{
  "head_dim": 64,
  "init_std_qkv": 0.0296,
  "learning_rate": 0.000827,
  "max_seq_len": 2048
}
MLP neurons of a small language model. Each row is named by its layer, matrix (gate and up: input weights) and neuron, and shows model dimensions 320-383. Each number is 128 + 32 x the weight over its row's rms, rounded and kept within 0 to 255. A neuron's up and down rows have the sign that makes its largest values positive.
Before each neuron's rows, "fires in" lists the words (lower case) most often at its 100 highest values on Wikipedia text that the model never trained on.

fires in: "as", "where", "because", "has", "but", "arrival"
L3.gate879 [104 128 121 137 156 171 170 110  98  90 112 158 151 148 178 119 180 145 165 169 140 130 147 153 106 128 121 119 119 135 126  75 187 131 161 122 132 100 112 128 123 120  90 146 134  93  81 145 171 144 116 125 163 107 135 103 102 150  95 121  80 131 108  98]
L3.up879 [148  78 160 122  81 138 121  83 126 131  96 173 128 163 136 104 158 164 195 149 143 132 203 125 136 169 154  81 165 149 152  47 136 157 105 119  79 120 182 140 120  86 100 148 159 102 126 108 117 196 115 152 126 117 147 136 125 114 134 126 115 118 106  90]

fires in: "there", "however", "year", "according", "month"
L2.gate1301 [138 141 168  92  85 169 146  93 106  96 109  72 104 150 163 144 131 117 182 128 158 159 108  99 135  75 114 100 104  93  79 128  84 133 105 166 122 166 200  89  94  96 101 118 126 113 188 162 127 116 155 150 128 111 149 155 161  85 148 172  77 139 115 156]
L2.up1301 [ 92 117 126 126  90 127 109  93  54  93 108  88 135 145  79 147 147 160 145 112 168 171  92  98 141  70 124 157 102 168 134 199 117 137  81 148  95 106 110 118 157 140  89 179 154 187 136  98 111 126 170 174 144 142 164  81 122 201 140 144 127 107 120 114]

fires in: "0", "8", "5", "9", "4"
L2.gate1352 [156 179  81 131 130  99 146 163 220 208 115 151 131 144 126  97 144 140 107 117 142 113 128 138 166  94  95 155 131  93  65 164 113 183 117 167 134 131  40 135  71 127 123  92 131 186 123 122 180 182 116 105  79  97  97 117 160  80 108 180 142 128 177 177]
L2.up1352 [ 88 184 145 103 148 113 157 122 118 131 133  99 142 149 133  79 124  98  51 148  57 145 119 139  96 143 139 173 114 141  64  89 137 145 141  78 131 198 104 125 116 115  97 118 138 128 180 129 154 129 157 150  84 162 125 160 113 131 116 159 120 131 120  84]

fires in: "financial", "medical", "4", "economic", "political", "religious"
L2.gate674 [137 170 137 140 149 132 150 155 150 130 131  92 213 168 171 128 125 102 123 101 156 134 146 151 118 112 174 114 135 142 157  84  95 150 166 191 126 107 112 176 101 108  94  65 158 167 163  87 135 108 123 103 123 155 182 100 171 170  72  52 110 140  90 141]
L2.up674 [122 112 154  88 137 153 116  41 190 189  96 144 132 149 119 157 148 193 136 163 132 140 121 185  88  81 157  91 162 114  91 123 149 154 166  88 113  86 117 181  87 139 118 152 142 111 134 150 115 144 152  76 126 100 138 154 129 130 140 118 160 166  57 136]

fires in: "city", "town", "life", "village", "rsd"
L3.gate1537 [135 127 123  76 155  95  72 100 143 117 130 146 120 165 116 165 149 140 137  97 149 135  85  93  74 196 149  96 109 137 139  95 139 142 122 129 105 164 160 186 174 193  77 138  77 173 123 110 112  80 129 159 141 177  99  99 119 167  91 111 159 100 108 181]
L3.up1537 [105  91 165 122 115 136 131 121 163  73 178  95 185 177 207 141 114 122 189 119 129 126 126 149 133 135 108 168 137 176 115 157  87 119 109 137 134 197 143 189 126 141  80 101 117 138 159 111 175 174  99 166 155 130 165  59 121  91 173 100  95 163 130 110]

fires in: "used", "served", "performed", "worked", "donated"
L2.gate1549 [170  71 136 102 101  94 106 185 117  90 110 132 120 118  79 100 116 125 105 133 137 113 135 120 138 106 126  86 162 128 117 135 152 128 136  93 116 122 138 126 106 161 107 101 103 149 102  99 152 111  77 136  66 101  78 153 124 105  99 108 149  65 154 173]
L2.up1549 [ 91  93 103 159 120  97  97 169 142  86 100 100 124 133  62 104 155 162 121 172  99  95 111 139 148  84 182 140 172 111  91 176 184 166  87 121 112  84 109 115 110 161 131 158 117  82  59 112 112  84 153 138 125  71 126 116 100 148 108  97  99  88 126 120]

fires in: "robert", "james", "william", "francis", "george", "charles"
L2.gate657 [ 88 131 128 165 113  90  99 123 110 114 124 115 186 178 178 131 130 139 157 211  92  56 123 176 100 146 168 162 170 173  92 202 214 101 119 110 112  49 136  91 138 159 133 117 178 116 101 124 111  85 175 129  96 105 141 105 146 198  56 124 117 124  98  99]
L2.up657 [ 93 136 132 117 114 124 151 117 168 111 179 143 109 182 193  93 121  86 157 166 103 121 140 115 165 115 143 174 161 192 103 117 133  50 197 126 128 100  73 159 155  73 152 117 130 179 112 158 100 137 170 166 119  70 204  48 132 132 118 109 169  78 151 157]

fires in: "by", "000", "400", "100", "500"
L3.gate1633 [130 108 107  79 124 134 110 154 157 124 126 158 119 175 113 130 105 128 122 127 101 106 110 139 168 123 108 137 111 179  93 149 123 161 102 135  43  78 145 118 126 144 133 142 154  99 130 146 138 147 105 140  78 125 117 120 113 142  59 153 123 124 148 152]
L3.up1633 [129 150  97 118  60 140 121 163 125 141 104  93 101 154  87 104 130 148 135 188 162 127 151 179 146 152 115 138  90 154 143 141 133 169 177 158 159 143 134  43 134 108 122 153 128 119 193 118  99 130 102 125 109 148 144 111 152 113 167 135  96 149  66 144]

fires in: "episode", "series", "isbn", "bbc", "season", "episodes"
L3.gate1372 [136 136 159 103 129 116 148 138 142 148 114 167 116  92  67 132 115  80 157 162  59 171 150  72  77 144 147 166  52  61 105  80 136 143  99 126 104  49 153 115 113  58 107 165 109 157 147 134 137  84 103 118 136 136 111  80 134  70 100 142 131 141 141 134]
L3.up1372 [139 137  98 130 160  98 120 100 148 150 151  94  88 113 106 161 175 141 123 174 176 148 179 110  95  91 107 149 131 110  95  90 143  99 114 150 110 142 103 129 138 137  96 130 125 189 152 161 130  91 149 107 155  96 166 142  77 114 129  77 184  99 172 150]

fires in: "000", "million", "400", "500", "600"
L2.gate366 [134  96 147 162 116 130 167 156 149  73  90  97  76 103  82 188 117 180 160 137 107 128 126  99 140  69 126 122 177 213 147 127 158 148 119 133  94 110 179  86 124 169 176 180 141  96 124 100 127  83 115 163 120  90 155 100 115  95 147 136 174 139  94 119]
L2.up366 [165 100 103 140 124 115 113 128 110  98  95 108 104  78 107 150 138 162 177 204 113  98 125 117 166  93 138 129 186 157  91 154 107 180  59 183 163 108 191  69 188 112 120 133 121 108 144 141 132  58 142 125  84 116 155 168 107  49 158 120 160 100  98 133]

fires in: "put", "set", "yards", "at", "elevation"
L3.gate1179 [ 71 159 144 151  95 126 106 156 128  94 106 174  63  99 148 158 151 136 123 130  73 121 118 173 108 101 104 132 147 140 123 151 160 125 107 115 125 109 160  91 171 118  93 104  83 157 117 164  93 147 179  85 104 163 132 121 104 156 108 144  64 177 141 154]
L3.up1179 [ 91  88 151 161 171  71  51 149  90 102 155 144 114 143 201 135 148 112 156  80 118 121 153 113  81 164  90  89 145 155 102 104 116 119 107 174 132 133 163 190  95 119  80  63 120 143 142 126 154 178  98  59 114 122 159 111  96 166 158 156 154 194 153 119]

fires in: "known", "would", "well", "such"
L2.gate1318 [132  80 107 105 186 138 209 172 152 119  77 143 112 164 136 121 111 148 164  93 129 104 160 153 201 164  54 116  63 102 138 103 115 130 154 131 114 140 102 114  95  38 189 173 115 141 112 189 156  83 143 130 145  84 150  97 130 132 181 130  74 141 125 124]
L2.up1318 [128 113  90 149 135 118 125 139  79 104 133 121 141 151  94 119 106 129  97 139 128 133 125 128 170 107 104  89 104 157 128  88 149 163 112  44 146 151 164 132 146 123  74 151 157  97 110 123 169 128 129 116 132 111  81 125 106 147 150 137  86 122 142 128]

fires in: "university", "army", "heroes"
L2.gate1431 [171  72 126 143  92 182 159 105 208 128 130  90 130 180 129  77 104 123 133 122 147 121 164 122 191 101 121 151  77 160 126  97  90 174  80 175 123  28 104  81  99  96  78 140 110 151 152 114 173 165 145 108 116 130  91  97 133 146 157 145  92 131 129 119]
L2.up1431 [115 126  64 110  62 102 110 115 102 197 125  54  97 118  86 112 100 159 176 106 172 145 191  62 127 107 147 172 147 136 151 130 173 123  87 149  92 131  95 141  99 126 145 208 160 119 112 140 131 162 123  81 116 109 110 130 103 153  96 154 125  85 139 152]

fires in: "university", "school", "all", "college", "senior"
L2.gate745 [140 129  98 110 175 194 153 187 178 125  60 129 164 141 104 156 101 153 115 134 176 110  70 126 136  90 122 156  60 133 114 114 137  59 142 207 218  36  99  93 106 138 136 118 158 107 144 150 120 122 140 112  90 152 133 145 126 158 134 148 116  89 157  96]
L2.up745 [101 113 116 153 207 110 159  88  93 158  86  81 113 111 143 148 116 142 120 128 166 192 169 154 167 172 180  69 140 110 143 152 150 144 136 117 131 154 105 199 151 168 126 118 120 130 138 100 110 156  86 131 146 104 131 147 105 118 107 134 150  94 128 144]

fires in: "1", "0", "however", "2", "3"
L2.gate661 [109 102 129 195 159 101 148 176  83  81 141 121 123 145 105  90 114 139  79 133 127 109 102 190 125 120 136 120 153 106 119 116 199 155 154 138 115 164 165 124 145 121  79  87 141 167 157  74 115  99 161 189 135 123 140 109 120 103 107 141 160 158 106 109]
L2.up661 [167 123 161 106 125 153 189  86  90 140 138 113 178 110 134 117 113 122 139 139 142  93 123 114 117 179  92 163 104 150 131 118 154 131 147 145  92 107 121 122 149 173 132  84 127 149 124  63 117  99 111 116 161 190 134 146 123  70 143 173 160 186 111 109]

fires in: "create", "produced", "created", "founded", "produce", "describes"
L2.gate1454 [110  63  93 101  83 152 129 137 156 129 144 174 130  81 141 140 101 185 144 144  94 183 119 157 159 155 116 103 143 103  53 142  70 172  99 132 146  52  95 168  72 105 197 139 101 127  82  73 164  67 128 102 176 162 170  71 128  88 107 136 116 116 197 125]
L2.up1454 [180 189 141 133 147 157 110 157 153 146 150 134 139 162 121 100 154 120  79 153 139 113 130 151 143  49 138 140 142 146 125 148  78 167 130 137 142 120  91  97 138  93  83  93 145 131 185 174 143 194 140 120  99  93 109 195 145 145 104 115  60 138 115 104]

fires in: "william", "george", "henry", "richard", "frederick", "harold"
L2.gate124 [126 113 163 126 138  83  81 137 159  48 110  95 144 185 112 142 113 138 128 149 136 151  94 175 138 129 113 160 107 137  59 137 120 135 124 138 138  89 217 175 115 174 169  50 138 117 139 141  94 143 168 114  73 106 152  92 174 104 109  81 141 127 146 110]
L2.up124 [168 100  90 100 132  86  83 120 118  97 134 149 124 132 131 129 111 158 104 201 123 143 127 143 118 179 122 132 108 138  98 185 108  80 172 142 130  94 162 228  91 142 142  50 153 124 136 106  60 124 151  83  76 109 173 125 160 173  89  74 125 178 119 140]

fires in: "during", "mid", "throughout", "pre", "late", "continued"
L2.gate1044 [199 122 129 118 178 104 148 155 180 146  65 110 138 152 127  67 155 129 198 109 111 108  95 106 146  87 120 125 129 110  99 145 100 110 159 100 116  84 141 103 109 171 174 160 136 133  93  74 148 115 150  84 132  92 160 105 162 116 109 157  77 134 156 122]
L2.up1044 [164 149 144 106 147 111  97 132 161 124 122  89 117  91 142 171 101 137 123  76 130  96 169 100 122 157 118  58 160 144 156  99 136  70 173 166 143 173 202 162 137 134 173 110 120 132 114 117 145 124 132 157 151 130 125 112  99 154 114 111 115 146  94 123]

fires in: "medal", "award", "awards", "received", "nominated"
L3.gate1265 [126 116 116 231 174 143  75 109  73 140 113 119 125 113 130 165 119 169  93 143 116  98 159 144 169 103 163 135  89 178  89 126  91  88 151 106 110 136 139 100  98  85 157 139 130 145  75 123 127 138 164 134 107 126 129  84 138  93 194 168 162  68 131  82]
L3.up1265 [138 140 132 164 146  83 145 143 144 167 133 107 118 167 173 120 146 161 162 108 121  76 128 163  99 117 158 172 133 119 177 164 128 144  89 136  73 117 128 137 108  74 187 116 132 156 105 111 157 118 108 163  96 115 103 141 109 113 175 151 162 118  85 174]

fires in: "if", "although", "2", "once", "synonyms"
L2.gate2 [125 157 110 162 141 100 113 119 126 121 127 156 142 166 156 148 161  96 108 132 103  96 119 101 147 129  65 113 141 132 135 150 137 148 104 165  95  67 155  78 151 143 178 131 156 144 108 121 124  68 159  77 110 121 155 139 123 107  86  80 119 157 131  79]
L2.up2 [156 138  89 133 128  76 115  92  74 152  94 138 117 164 179 116 181 171 118 119 164 101 164 117 139 183 102  92 130 162 121 150 115 126 139 172 115  98 152 108 148 110 124 143 131 129 128 103  93 122  94  74  96 138 135 151 113 134 120 118 150  89 118 131]

fires in: "four", "three", "two", "ten", "six", "nine"
L2.gate727 [134 159 223 114 149 159 141 205 148 123 170 135 152 114 146  94 130 145 178 132 133 148  68 138 171 137 118 101 149 138 154 139 138 108 106 125 112 136 170 142 128 103 121 182  98 135 149 130 153 100 138 163 102 105 173 159 108  81 164 104 109  97 134 164]
L2.up727 [ 92  90 167 166  95  94 134 119 125 161 134 137  97 185 119 115  90 148 170 138 183 181 159 188  91 154 119 110 190 153 118 144  82  93 157 134 150 151 168 166 147 164  93 157 161 163  94 132 109 107 144 196 150 151 184  68  75  71 132 147 155 104 121 151]

fires in: "5", "8", "4", "2", "1", "7"
L2.gate1315 [106 116 121 138 132 120 145 130 120 172 110 118  98 151 134 100 186  75 144 143  62 126  97 135 200 127 123 141 154 113  72 165 103 196 113 140  99  64 127 145  79 142 115 118 118 138 137 166 115 169 136  96  71 132 118  73 118 137 133 129 168 142 116 158]
L2.up1315 [149 123 154 147 109 158 164 163 119  83  87 167 136 141 148 131 146 176  74 110  97  76 194 129 156 102  98 136 110 171 148 123 203 146 136 167 121 149  70 120  65 110 156  89 158 125 101 136 179  92 130 145  83 103 135 153 148 149 159  91 107 163 103 106]

fires in: "born", "became"
L2.gate1608 [102 162 166 165 119 172 167 102 132 117 110 153  80 137 113 159 175  92 160 102 148 179  93  89 156 135 133 174 124 138 129 104 143 156 130  64 143  47  96 124 180 138 159 175 196 129  96 117 128 139 165 107 124 121 137 121 102 135  92 120  65  82 150 109]
L2.up1608 [144 153 154 134 110 100 168  96  95 115 176  81 141 138 211 166 113 177 137 125 146 155 128 121 114 184 152  88 152 110 106 150 135 128 180 127  90 153 137 134 100 132 124  86 158 197 134 156 135 168 146 125 143 177 152 153 145 175 134 115 149  64 172 165]

fires in: "30", "5", "8", "000", "100"
L3.gate83 [103 175 118 151 149 124 171 209 133 186 150  91  98 210 123 128 136 179 117 116  81 116 143 108 183 149 120 156 155 141 125 183 137 121 143 110 147  96 108 137  86 131  80 161  99 121 131 183 147 145  87 121 129 105 159  98 134  99  92  81 136 145  84 142]
L3.up83 [143 111  69 133 110 114 164 136 124 151 109 175 130 156 136 102 149 154 149 127  61 153 148 134 213  92 136 164 126 125 120  71 144 119  93 105 159 175 114 159 119 105  78 120 100  97 196  96 151 118 188  90 117  94 140 115 130  99 111 120 138 165 110 123]

fires in: "law", "war", "story", "battle", "crime"
L2.gate1724 [ 87 148 159 114 189 140  73 101 130 121 158 155 143 102 123 132 106 114 179  57 103 127 107 120 122 113  95 179 133 106 100 123 209  87 131 119 124 144 176 112  84  92  75 106 159 132 123 123 132 131 122 141 181 148 146 157 148 104  95 147 135 105  90 159]
L2.up1724 [120 189 108 153  88 101 144 151 126  89 169 113 136 102 141 148  73 144 115  89 139 123 194 149 142 126 133 115 179  97 111 106 179 138  81 132 160 127 176 145 145 110  72  72 111 164 120  85  44 132  69 139 135 147  76 150 148 134 116  44 117 112  19 162]

fires in: "out", "1", "0", "open", "low", "closed"
L3.gate434 [109 134 112 134 141 116 182 148 174 181 126 114 119 151  99 112 111  56 128 111 104 139  79 111  71 100  96  97 193  48 125 194 149 150 202 138 173 101 161 164 122 147 111 144 123 113 136  94 130 130 178 123 119 159 159 157  61 115 148 122 119 146  89 147]
L3.up434 [ 97 131 163  99  91  98 141 154  88 101 191 135 107  90 179 102 140  91 185  69 126 117 136 214 117 115 154 146 138 135 138 108 133 150 140 145 126 122 130 123 109 163 102 127 151 161 180  47  75 152 151 147 138  74 102 157 131  91 176 125 168 189 113  89]

fires in: "4", "5", "8", "7", "2", "6"
L2.gate67 [ 79 138 117  89 116 155 180 162 190 174 132 138  92 172 113 124 204 151  83 145  90 139 103 154 188 128  87 170 119 126  95 119 145 153 135 131 157 180  95  70  66 127 111 168 161  81 167 149 171 196 119 124  81  72 129 160 151 109 128 141 143 162 150 158]
L2.up67 [108 102  90 154 140 113 167 180 170 163 108 163 111 149 113 121 148 148  66 118  95 148 128 157 133  90 138 130 106 157  56 130 149 148 129 133  61 141  77 126  60 121 101 153 113 110 179 154 126 186 116 133  76  89 125 123 158 138  57 138 118 134 136 126]

fires in: "there", "mean", "resulted", "1"
L3.gate474 [ 83 111 166  95 109 154 165 123  88  88 136 108 132 162 140 187 174 145 131  92 109 157  85 150 115 159 144  78  84 142 114 134 157 178 101 155 137 135 148 153 143 149 119 110 181 135 125 114 106 128 134 196 102 142  99 152 101  94 184 118 119  56 111 106]
L3.up474 [156  79 143 178 145  93 100 140 165  82 134  49 134 147 150 189 176 160  82 112  90 150 131 122 103  87 159 133  70 147 107  72 121 151  84 146 157 152 121 148 135  85 141 168 129  91 165 108 100 161 143 192 192 165 137 101 108 137 194 132 158  87 123 142]

fires in: "6", "jump", "6th", "scotland", "65"
L3.gate112 [129 101  91 180 118 145 149 133 141 113 158 138 100 124 154 194 152 137 191 115 158 155 197 131 134 152 144 114 126 171 128  83  97 114  81 149 165 155 159 184 128  98 129 118 108 187 122 120 150  96 134 171 160 139 110  83 134 113 132 123 124  90 138 127]
L3.up112 [105 105 135  91 119 148 163 185 111 118 149 107  62  79  98  55 120 106 129  87 132 163 160 105 113 182 128 202 120  78 146 111 122 138 174 104 131 172 150 132 159 129 112 111  86 179 177 101 102 161 142 118 135 142 118 122  89 189  94 150  94 161 128 158]

fires in: "city", "town", "local", "national", "general"
L3.gate600 [116 111 157 144 171  70  98 110 126 128  68 134 118 155 119 145  80  97  72 112 135  97 133 120 150 148 105  95 147 130 124 154 130 158 160  92 113 100 120 141 155  31  70 134 183 148 153 141 187 154  80 113 135 160 129 110 125 126 137  76  98 162 146 164]
L3.up600 [ 57  82 119 130 103 114 190 144  96  48 186 131 149 164 130 163 162  81 118  59  96 189 168 113 122 184 108 176 114 120 128 151 150 134 141 143 160 155 150 159 177 134 101  83  80 102 155 123 147  88 120 134 136 130 140 167 153 133 103 117 141 167 133 175]

fires in: "0", "1", "3", "2", "6", "5"
L2.gate556 [166 160 145 190 159 151 159 137 118 165 129 125 154 137 116  76 169 135 103 118 119  95  86 126 116 155 102 140 132 137  94 114 140 152 102 129  97  82 144 110 129 143 159 113 158 117 114 132 137 129 180  93 170 135 133 160  96  74 170 119 143 153 123  80]
L2.up556 [145 140 114 150 120 157 153 146 109 167  96 135 166 121  80  96 139 115  86 138 130  79  92 174 136 148 127  88 151 169 112 104 131 122 165 196 133 124 115 161 129 134 123  42 107 174 189 134 120 134 100 120 153 114  86 137 117  70 167  96 182 114 124  62]

fires in: "him", "charles", "born", "status"
L2.gate135 [108 121 160 153 133 112 107 147 166 119 143 186  92 178 127 106 140  50 106 106 131 134 114 165 108 118  74 170  71 160 170 132 123 170 125  75 103  72 145  58 114 124 138 122 204 136 118 142  88 220 145 118  81 103 143 148 220  90  70 120 117 124 108 134]
L2.up135 [159 106 150 127 129  60  90 133 165 178 107 111 158 180 134 142  70 110 104 138 149  91  78  95 166 130 150 107 137 153 119 111 129 145 168  94 111 132  71 138  81 120  92 125 170 152 166 141  70 154 108 167 110 124 135 123 156 133  49  90 168 137  78 129]

fires in: "would", "will", "helped", "help"
L3.gate745 [120  86  93 159 120 129 130 104 105 153  92 105 110 129  73 124  85 151  86 100 146 103 106 101 160 103  81 124 151  30 110 146 116  95  89 111 119 117 146  83 142 136 128 135 207 141 160 100 133 113  96  80 176 107  81 162 181  77 144 176 138 125 150  97]
L3.up745 [134  79 108 144 151  75 130 128  88 139 161 111  91 181 132  72  76 142 112 121 148 130 145 178 103  94 134 158 101 102  96  69 101 110 121 182 182 128 103  72  93 126 115  99 127 160 123  57 178 144 128 132 127 126 142  93  97 100 103 147 144 152  98 142]

fires in: "they", "became", "features", "are", "structure", "it"
L3.gate70 [171 122 203 147 104  79 164 110 104 132 123 173  70 235 100 129 111 153 130 167 121 119 119 115 144 148  99 164  56 155 113 131 119 122  84  98 199  87  82 146 145 114 133 151 107 134 174 146  65 121 171  87 146 104 174 101 109 131 138 110 101 103 139 129]
L3.up70 [184 133 134  80 136 147 155 104 113 149 116 213  93 185 156 133 124 145  58 107 159 160 134 154 167 178 111 142  85 145 120  93 106 104 143 164 220 118 142 184 146 108  94 153  60 176 142 144  99 169 127 129 165 155 146 112 145 132  79 130 111  58 121 156]

fires in: "born", "how", "married", "by"
L3.gate1696 [129 152 177 137  66 134 143 157 123 186 101 158 105 128 111 137 159 133 146 119 127  91 123 115 180 131 120 142  62 109 141 125 113 160 118 100 122  83 129  76  93  85 163  94  81 162  66 117 242 197 145  73 126 125 131 108 143 101 105 153  70  83  99 135]
L3.up1696 [120 169 166  78 154 179 152 171 141 112 174 193 122 137 131 194 116 110 106 175 131 214  64 201 134  84 110  70 182 150 158 154 171 115 118 118 135  99  98 153 109 124 137 132 187 163  94 125 135 155 162  83 105 134 137  99  95 154 138 106 148  81 150 110]

fires in: "during", "career", "spent", "late", "focusing", "based"
L2.gate422 [136 127 181 138 160 135 148 137 121  74  82  92 122 155 169 130 106 121 196  56  74  90 123 125  87 135  74 114 117  75 151 154 101 197 165 126 156 176 126 111 104 124 177 122 124 123 113 118 161 131 153 114 121 107 149  85 142 137 154 150 105 113 153 153]
L2.up422 [166 126 166 105 137 121 115  63 170 128  97 111 135 106 144 121 104 131 133  89 124  52 178  95 117 127 139 122 122 152 129  89 121 212 172 176 128 127 101 113  78 168 136 156 113 120 174 143 159 155 121 171 154 147 166 162 177  93 158  98 109  91 117 143]

fires in: "0", "5", "1", "8", "2", "4"
L2.gate262 [109 156 156  31 136 162 133 104 148 143 125 123 133 143 124  86 173 147 113 142  53  87  72 110 117 135 156 153 144 132  57 145 106 107 123 144 150 118  35 110 139 111 166 163 127  81 107 123 114 130 163  88 113 104 115 135  92 157 145 163 101 146 140  78]
L2.up262 [127 101  60  73 104 133 158 116 156 123  94 114 160 116 126 108 172 130 157 206 132  59 104  51 136 129 188 117 140 201  67 161 132 137 143 166 113 164  76 157 105  90 124 131 103  36 170  93 142 163  99  97 124 116  69 117  97 168 139 131 104 170  92 127]

fires in: "won", "awards", "award", "win", "winner", "nominated"
L2.gate928 [160 130 113 107 196  85 100 161 120 120 161  74 121 137 133 123 130 183 183 144  69 130 120 154 126 134 130 162 119 205 158 118 103 151 146 119 181 163 129  99 140 130 149 122 124 152 141 130 119 131  87 142 136  87 107 147  78 158 110 178 118  96  90 121]
L2.up928 [114 183 143 202  97 102  90 159 113 105 170 115 129 140 187 156 127 153 125 110  91 147 201 113  90 126 125 163 103 158 167 143  38 116 116  87 132 140 104  95  75  76 137 189 138 119 106  97 181 123 123 129 114  77  69 108 130 134 107 142 135 132 164 154]

fires in: "them", "women", "involved", "students", "settlers"
L3.gate993 [131 133 158 126 156 111 118  87  62 125  61 124 105 118 103 175 108 157 145 128 121 179 142 131 153 126 127 155  80 133 152  91 116 114 167 120 169  99 160 143 190  58 171 150 118 171 136 139 191 101 110 124 134 144 118 144 195 159  69 112 174  72 130 141]
L3.up993 [183 135 121  90 131 171 168 112 151 175  98 177 133 110 111 133 122 169  68 151 143 146 128 108  80 117 152 139 119 110  87 100  65 162 156 154 102 142  63  91 145 163 108 135 123 111 106 151 138  91 135 172 112 109 103 122 156  97 109 176 134 167 145 123]

fires in: "day", "late", "night", "morning", "shortly", "sunday"
L2.gate182 [119 106 191 127 148 121 137  92 103 125 182 114  78 126 112 112 150 112 140 100 141 106 141 117 145  93  99 108 104  57 159 147 132 131 144  95  85 106 104 109 124 180 160 137 166 111 203 149 144  16 170  96 114  81 123  80 110 116 106 145 148 110 110  88]
L2.up182 [ 70 168 169 132 139 143 114  95 120 118 178 125  56  82 195 113 159 122 139 102 137 127 135 137 118  61 104  89 155 172 124 193 104  73 108 149  18 104  76 188 120 138 135  94 187 156 196  93 118  23 120  92 152 105 123  92 157 117 148 127 102  89 118 159]

fires in: "known", "such", "they", "recognized", "sun", "always"
L3.gate1503 [118 144  81 102 127 135 166  49 100 135 150 212 157  99 179 175 102 132 134 103 139 147 129 128  93  89  89 107 111 159 113 106 145 123 149 126 174 112  76 114 101 116  90 159 118  95 115 143 106 148  66 141  96 160  73 154 121 133 169 162 106  38 179 132]
L3.up1503 [139 133 114 118  89 169 210 106 131 115 125 152 189 163  37 156 106 158 130 154 128 110 106 103 181  48  47 128 119 133  99 132 133 176 121  73 176 149 146 125 227  93 112 158  97 122  74 190 115  90 135 112 100 147 128 111 128 120 134 168  92 137 110 129]

fires in: "not", "day", "free", "sep", "if", "once"
L2.gate1667 [110 160 159  92 128  91  90 101 121 121 148 114 136  89 150 181  68 129 145 113 106 188 128 177 147 145 142  98 125  76 110 178  98 164  67 103  92  97 100  99 101 172 155 129 118 158 129 107 126  93 175 145  91  99 117 144 135 107 115 112 106  97 194  49]
L2.up1667 [125 178 143 154 134 129 128 117 130 113  85 116 176 168 179  98 114 106 170 113 154 181 146 185 112 144 167  87 119 134 167 143 158 125  84 155 118 107  63 104 162 149 132 148 133 125 203 125 147 121 115 143  92 196 120 136  92  87 114 152 117 117 153  84]

fires in: "division", "line", "section", "factions", "brigade"
L2.gate1459 [129  95 159 148 106 197  98 138 147 122  79 184  75  92 138  79 135 151  78 148  80 131 138 164 188 132 107 142 101 147  81  55 121 121 158 145 144 113 193 115 155 130 172 147 130  95 133  84 166 139 141 129  98 144 130 118 140 124  86 111 164 124 184 149]
L2.up1459 [154  93 172 138 145 164  82 181 123 106 116 203 117  60 126 117 118 155 126  98 178 151  93 150 154 124 126 109  69 156 137  98 126 101 146 150 149 155 118 134 135 113  99 116 139 123 146  62 122 153 133  88 104 109 123 132 123  86  60 114 176 153 172 133]

fires in: "battle", "war", "fire", "fight", "conflict", "assault"
L2.gate1047 [154 133 164 166 132 148 148 144 132 146 116 133 144 150 152 145  87 141  76 119  95 178 166 104  89 156  86 111 121 116 109 108 160 173 159  57  72  95 123  90  91  55 150 109 137 130  92  89 172 132 116  67 181 104 161 175 119 154 150 116 112  85  58  92]
L2.up1047 [150 101 113 173 131 153 114 137 125 137  88 127 156  88 109 145 124 134 134 165 138 109 124 171 119 208 131 141 132 181 206 166 122 133 128 107 129 115 120 105 132  95 164 133 148 149 109 124 104 110 101  92 174 203 161 151 177 122 159 141 122 102  64  85]

fires in: "m", "season", "households", "upload", "archaeological", "isbn"
L2.gate285 [122 134 167 104 110  84 178  91 138 173 153 110 154 120 126 123 148  87 141  95  88  96 161 159 112 111  81 218 119 144  55  78 157  98 141 154 150 167 151 136 119 121 198 182 117 152 195 126 135  82 158 152 180 135 194 101 145 112 114  94 110 125 143  86]
L2.up285 [131 142 152 111 129  94 157 153 111 117 164 149 129 100 113  81 127  86 138 131 147 125 114  82  88 137  98 184 143 139 119  35  73  66  91 146 120 154  84 150 127  58 146 149  64 184 152 166  79 169 128 154 168 104 164 100 129 146 129  72 109 147 136  98]